From a checkpoint of a small transformer trained on Wikipedia: 12 layers, MLP 3840 squared ReLU.
MLP neurons of a small language model. Each row is named by its layer, matrix (down: output weights) and neuron, and shows model dimensions 240-431. Each number is 500 + 50 x the weight over its row's rms, rounded and kept within 0 to 999. Numbers have three digits each.
After each neuron's rows, "fires before" lists the tokens most often just after its 100 highest values on Wikipedia text that the model never trained on. A number after a token or word is its count.

L3.down1867:443412485524466508526458490562559527500523404484585450620519476490548471488516572494432400529526506432481567552484530488545526424448479454581475480436507454482486513480468492520465456412488493432484498535535419567520535566502476495474523502511500444489432259555503490557548566561521508472500450517591590485605588496532455518515433502541542471462472430530542389441509470502511467459556573476450492517496514466563540453531589538492453517608530469512463525471474443540615513440494495549433524445509556538440510507547524513402475421510486577572481499583506386520438491463473547518
fires before: "\n" 31, " and" 13, ")" 5, " who" 5, " in" 4

L3.down3529:470510559448473515405476529502610557447470532528551462516508465408480491515438473504483496434376437498500518534483462478490415516545550470498529541483488441646483377545549474483415459481498514510515422475527520525514470527535482528566537605473543462480448479456439533543504408536462575553468548409556438445557538576465512551428469359552502617532564529530422500456443627500454458548555430493545487507442532436465511458495457477531520563574426483477466614529496512485547494427444569544531516474505573452600379493585500528485448550523462454517581445601533322493524440524501491488
fires before: " 0" 23, " " 10, " (0)" 9, " Apps" 7, " —" 6, "\n" 6

L3.down1523:524526506533470510534506501537550510447498533544430463555407530530567543510530473525516577509539594452585473512548454521473523566555528535477467475425512479427476478456526505423501601504495496492448543419482552520485519485460503566478545465537493585506457535496375485544418462525552485518429447455468544566487473549532437425457513583526487474427526565489482478445451449520488482530517466533555610529603484487525524459451492605558419541522554484465517467459437572438573421415552449475435415461515548480580476624469582444381402464531511476448516435461573470502526494590641422561
fires before: "\n" 69

L3.down1202:473451495484482523445496552415553466444512552474571525579557501545472481566424409518515493503639530492498495595477471520538597495473453539600585583571476489445484525481477579447420497433509515532515564460622481524449477380488429407515478499544485447509506537566447536566476456571509539435510506565521445410500454493571478472477491561477573496594513530536535536495578470410432531382566495449522496536494469479538522485510490490460492509478508474469477560505433487498517465517538452497524503417462538451439548457604538403522489487559543435519483497490540536524511531478504449506
fires before: "\n" 70

L3.down932:509459482540476501542542496433464442507507518431434514453469577502450530507544489477482543495515554530503497565501566488507417473506516485458487458442604584546457491535478464544522427445485439450515553506538472585573507378432519407494516548632513502522511411493483542289684374573575478438533472448492490580493499402484505607487467457477482599448514461545489462488472413459517535491468572501498503613553430441467487558476450422562548411466530557362477544508451451491490572634498501528539551489472459526530537529542521524502494486473522519445521410441550563562383548506436477550
fires before: "\n" 31, " The" 11, " In" 6, " It" 4, "00" 4

L3.down1754:560509507585494484513495495531486481487453544426467470473514528495459519528460431487423545559482603449420538499495468486572450560439453453493512515550612525545529539471458418550513488477513560439454476556514462493459478496515531550437528550605431482490496448454473497438480473507609494501400453486523544571540549465444474465574546460496541495534594488590483437487454493492572528485538466449499449537501532434530496555555413502472534486494542515447526552472402509481493553604496455442461554530480508566590515539493465534474476478551575481431432564511610482462451532488463376537
fires before: "\n" 40, " The" 14, " It" 4, " They" 4

L3.down2413:429446499560503506550502475526486631520504502491411488455465505523591443408472447444507511484518457430563560413530535442509473581474447424489448494481512495498546496490475557531496514593556479503479500499539491524543525502482548463360462483503467463494491343499394489480525533413459488559470388480441574453448497556543439462458507478566531537517453463583449547536546438457483530456563417472426537563415496464464519559541488467519607581480569551506498472473542464483432492464533463457512416450457506537502593491577497574400496496447518497387561525460557534420450448451496405641
fires before: " of" 25, "." 11, " in" 8, "," 5, "'s" 4, " and" 4

L3.down2886:443370530491468500551498509559537468486592501443565452608615518562518445506489416480504532484508486513522468586490512493479553525461484508516580487463502540523414479477436587459453439484434442422514463572654467499514532467475466358433429513531500520523425400525501511684449510526462467507462471545517532396526441518538494470445416598473541497534550519517450549436507461480473476457483471532544544483434447482458494538522491456498596514574531505393561531439441484578488494588419537534393433468392554508448564526480523570543463521534571460503540533621507533459515487419614489454
fires before: "\n" 82, "or" 4

L3.down737:478470586498514472488528517529515433509441513554533450432489508423425547530498456527432536539523453461422464561472439439514431507520455493453509471603562547530511499474398413555557453521502532451441528475504535452519451475424571484519523541607517461517531385473524497426509427473539527416396558467432520576532533434462498572512503521485483478489588431519478437484488494456536483515562510492452481567510486449502534541523522477509483532537510472356444577399353485542451571600495487502502499413476568508501575559498512486493525465504461489425481501410572509517508569462456422547
fires before: "\n" 60, " The" 4

L3.down3413:457468448551472563463537517498476521449497465399505479427513490514471553423432516387494534465524525457505446544461510506431472548458541514530556489466541408612568528533605480522561514514388433447537379550552568528561517500442562526493563563569478480475494492557506583462493583528530464488380578478499460521492495493614405577514553464518472572533504551485428401558577551602500516579505476463527418459517572480534479450455503550441517457465251495435475579613543462521390459463450534470519509534593482540525408464531603526554466534516480459507410511541545440478484485519483504498
fires before: " |" 37, " 0" 11, " 1" 7, " 3" 6, "\n" 5

L3.down1742:478532546457495526480498485494554521500491457493461586483557555434502525462547468566432516468565514517503450579445533525534545509438518464370445481441403503491459551452525428488576509501524526517576500419464375552585467546492528560475471422521570470515583545412488487468511571479573538554479488443512512568501585426544483563507525481558451498481533553464511524504585539417409428465532492551538508479607548489569540538578617559570471443571509508562540533527518454431554491421540565441425428474502479503535515476455527550531496494521522384440463513471439476522519487482506467514
fires before: "|" 32, "\n" 31, "-" 11, "ib" 6

L3.down308:506428457416551453522540396540574457545473506513480597559493521375488422426525525496460486506537475523453541507461478449532488518503431597553479545480456455488452565588565474486572496530453483527472498504494647533582401509505544552403452466430484516598479502503400415447569548523583514487518494415528553513468505417435549508495574557479489506527484580471507472552553518505556509510498471494444553470461476464472453474492382494497477544590501529547500327489468403501538483460551556525581452587419409520458550465547460524465483520421523445514526466592471410455485504496511419515
fires before: "\n" 49, "-" 13

L3.down1641:543449504488462556447505514433569552503471523476488505487576541465476512498443471632549543473577499524463438470484542522452502491529525434481453504524486453509558578605492481505538538486468507520506451454424565404472435490508489531501512551477498515527484499518472555419501589456528498522499449536538449504478490558454428519548464533475550490502580480431437502487470565337460495522515503513469453408597463432534473551512469516503473520522514502378480513515487412536471554416510463501552433476560506567521494496539539471447509433575503488434467518550505415505513505464527470442
fires before: "-" 39, "\n" 23, "|" 6, "Sc" 4

L3.down3117:517488502501500561459510425506554472574497532579461532511439554457580526477486546404491382501534476483534441440494493592448538582511519468536582567479475457521482522523490443455538582553535508487478524524428449557483414523635492545492511492521517490369543474517418452440561437476504574473424526533521565613459489509521537484515497503446468434508562482506542520575565590489518441494488473452491492467584540537499575496512443482565368457520511460539492497439531544501553437523444507539446507480530508451530482456548492513479469380520486526437403587476478507532660588575543479478
fires before: "\n" 25, "-" 14, "The" 7, "|" 6, "----" 6

L3.down1438:556456493515461574546540477537437471549549541524416539445465507372548363529487497498518458523523534444465476573459510532582506452420396534423584551488499390541463494499431569427414458486477461475469552431475470611492465511554449485536569512436516373484568546481549572521426430492480463477401575515584470522480425467428458545553548585480544527545513462480548474455460546549582408408467431511526439645454537508507419534472496475551435428564522513522426555507583485435558511498465443521570419528551537449431431475434455413662509534487508451510470587497582387473495450505552512547
fires before: "\n" 50

L3.down887:547442480543564459471500438505464578441535488451412465605502509489562586562417474448535529481506554501575530477561532469609594497487543590465565540496492490511540463466506485501495477479515454481505502391547528498582539476493496536510500387530460405526519553427443524511532432423514540473486502429517506442522465556584532479464603494567545531565506518484510537543491483471462537527499410524556550495488450573509429486526511594494557490469474460514555631597525502533518446519588478571481516457569557511498507494521565412530424452479407597507506539459513529456484521493516508534
fires before: "\n" 33, ":" 6, "Gr" 6, " |" 6, " tournament" 6

L3.down2768:406431515471481488424534494507448537492429545504537521460491477464468537641491525518482523578427464545592514639529470501497581402521499477511482454511690498480493546449506485620444488520476452445584475467442472499465507510464542508466480586492495493524495356535520445530500514578498565413523505505514481532519505452473526543470438477442565587464597477475447431500469484518382551520508471396501497481541499471516554410500469419453509540569488582433519341547369462591580543583488515492388536531427441441464456512574528518466523532484445505538469422486474607453421514504394483551
fires before: " the" 34, " his" 10, " a" 6, " her" 5, " to" 4

L3.down2479:510511556657412466610445469433469458439440450560421617463548508472558457413575525465558403505485489495547505538527561585449439462537463490496456469488582529562521536483487524591539499529495512370467462506447454597497407471491506584453483526532499562518485627525427513427513441419456490551464531499518569525435493437493521573526540462518462551550498543494522384453585520604485540523518397436487419556420523533501516495540518384518523468476464600512466518590473455539442450538559513505554466486521537490547488444515521436549479442400494460509532440468502510450561476513468493530
fires before: "|" 65, "\n" 11, "-" 8

L3.down3092:448436581503498469524503530462543516545499474489549555386527540505428578539521451486429506594496547566577490458455558510503527521499443545468518556510504457506520576543483522490388381507529489590487514508523567542413491419464531510453532521438539515554632436401513433480541456410521468504378494545533546491491456414442480464406510464514509500473524470461497467567495517451619469502573507505440516397377494460651562524486453392522508414571477513477566486436539577589551538577530486526488487540426456484482445490527562521508508494499490416467560407406525536455454504588464391509
fires before: " to" 35, " the" 17, " his" 6, " of" 5

L3.down2520:411442469489494564563523512489504493459589499449472428476481527529511562431455509531519507573466585456464519512426551418542533464528441438449500566490491489445487427490434511465499431540503456541488444540518526517482557438490395501410497502462508525542439336442460544442348516502497531548486526532491488470520474580506531459456496547546532493502560510515440489491445477466413424539514521499592498490484515490431489476466528605454439561524534481583479410509556520471481522501539480384496471440497389534496518490448600474449468488424556457504541572516461472424565512589499475478
fires before: "\n" 66, " ==" 6

L3.down1693:513474500535469460583478453515462493461534443451478483494462468563527452461530438564544489546461440389413578566444474567506522523538532531426440542437463502461417445440590543457532498560538493419473483388443465492435559470535470572466505490546545579567429473570492502472498505536543507502452507492567471342489462517524482547461566538581447447517563483503446459509539551484473394518512408505503557414519468520496603489555462511473483552451491423535579466523573475495599467436499465516462469463358448548440538504547537556572472541535494488479540549487418404452416614461598515500
fires before: "\n" 69

L3.down3051:514449519454509507508541466484512520554483485567611580535447563475454471465435415452532521603577541498548408474485623512454515448482502503510566553532476440576494464559588392526525504458505533429562466526452533500491410462502517538482471535434441448500412518476472498483520524572487521575529502469537533546464516538496506618411513476475552570439506493459396581508558487396588540591542612490466521483519476522513506549507516615367551457526548519470528466537436446597541508434559484525497439482474433500577491393509556529509377475553491481448461445497495531527500487520404434534
fires before: "\n" 41, "|" 6, " by" 4, "-" 4

L3.down621:482514538547519557457488500490506511508509536512552542480527555483448515494506465504494532501428539484480409450528559452546581557457486375534488504522480390583628503402415461459492502542455511506489398507510537501463443510492539503464462525497506443492534412479476484532522582534464487520517523464462486510536534505508459478528430490428480556484597481474426532486441547509480546454444553554431465447479404540409511502506592511467468532446594508367520499489513517492564437447512548542541521498489587386524510542468516529505500494606522446513454482407492535487429473567492509488
fires before: "-" 67, "\n" 25, "|" 7

L3.down975:497479546512507474429490482527445457492522522419587399529567561536536513455479474478510571552488474460483506523482465534586516493549522552498494516520424457471510419447474459421502439468476562530582615497590563523424455482540485495473469400457479617471546510551495479454597524493481505463512504547420584431517452456514488529504463539497485441383532546434469430518562527507511456527464506556501604377547517449518519501525401388454463472539502550530578504456446468547538489422499454492479525397422564533412488555526563571603529460528491426540506537604559555418539378575548484485
fires before: "\n" 39, " to" 7, " ==" 6, "go" 4, "as" 4

L3.down2653:532435482391511539531509588548511543438480450421547457469530588523448494477465482546629501489548540446464427567417503496479541531449551474454546497498529464441544400507474435436472551457499523461521522406618496519497477486496538486548505553544478459450551394442467455576434515597554553564520596509556533428471541587539514520421559574519383567539519455538456566396496503524496508485465506488507480509445460472536414430427532472499493462489509512466469626524564597535548565636454477484453494545564482548500563405548428527480536484481535483403534477662596421486485523491488396484
fires before: "\n" 71, " 184" 4, " 18" 4

L3.down3165:515438460526443478555483494443503516477502441522482521460444501460514511480460565416496522565392611614520561449488537557482461580508568545534520506564510483482499493529533556507473495467419548494458516506477489533523452481477485564483556438534494431570548471496459504560535504477516445450508495506478465475429560418356492462421476539580454559478610533546625446473435516533543541478502517485422541413583470516487553505526545498406448559529459505445593412562497451520505583587504381509424447516499666445476651512556443532498395497525515453496509489495518478570515533514485444533
fires before: " to" 33, " not" 20, " that" 5, "ing" 5, " the" 4

L3.down1801:502485442510456472520513539428525498512458488444558458491575616456470566560470558518453445483456548527542524474410441519526505517545489524479567560461490459554487442526472505592494430492416603487509486502512488552471444417528560498551560508567457529509530491479496504503469515444594536516586538434514500517563410446489553534521570460457492486450467490561601451536601443524443496489462554423634606381446445428438399447630476554539536601496544638454585523503409515529457454556531583524415502462485501534455496478416476535536405462441460459545493491535521510461506540453512445436
fires before: "\n" 37, "-" 7, " and" 7, " |" 6

L3.down1339:448501478513577468513431449544506518533472544481487614480520570380487510409515450449489617538509577514502508428444574394466523496463525432498450485390513497506463574500479443637508461534522479509505467536498544596554444527528477558475508572551490545531440562499461487482587629557513449495543518439465384617483549540511477533481458574491546631602524558385448552484522493491605502550458527525476518435502535533484497569502478499427480528478500514423493476448496411507554543508573465518447509392469568485563434471496478559396420456466443377426490484513475451512408503478517504439
fires before: "\n" 40, "-" 15, "|" 7, "us" 4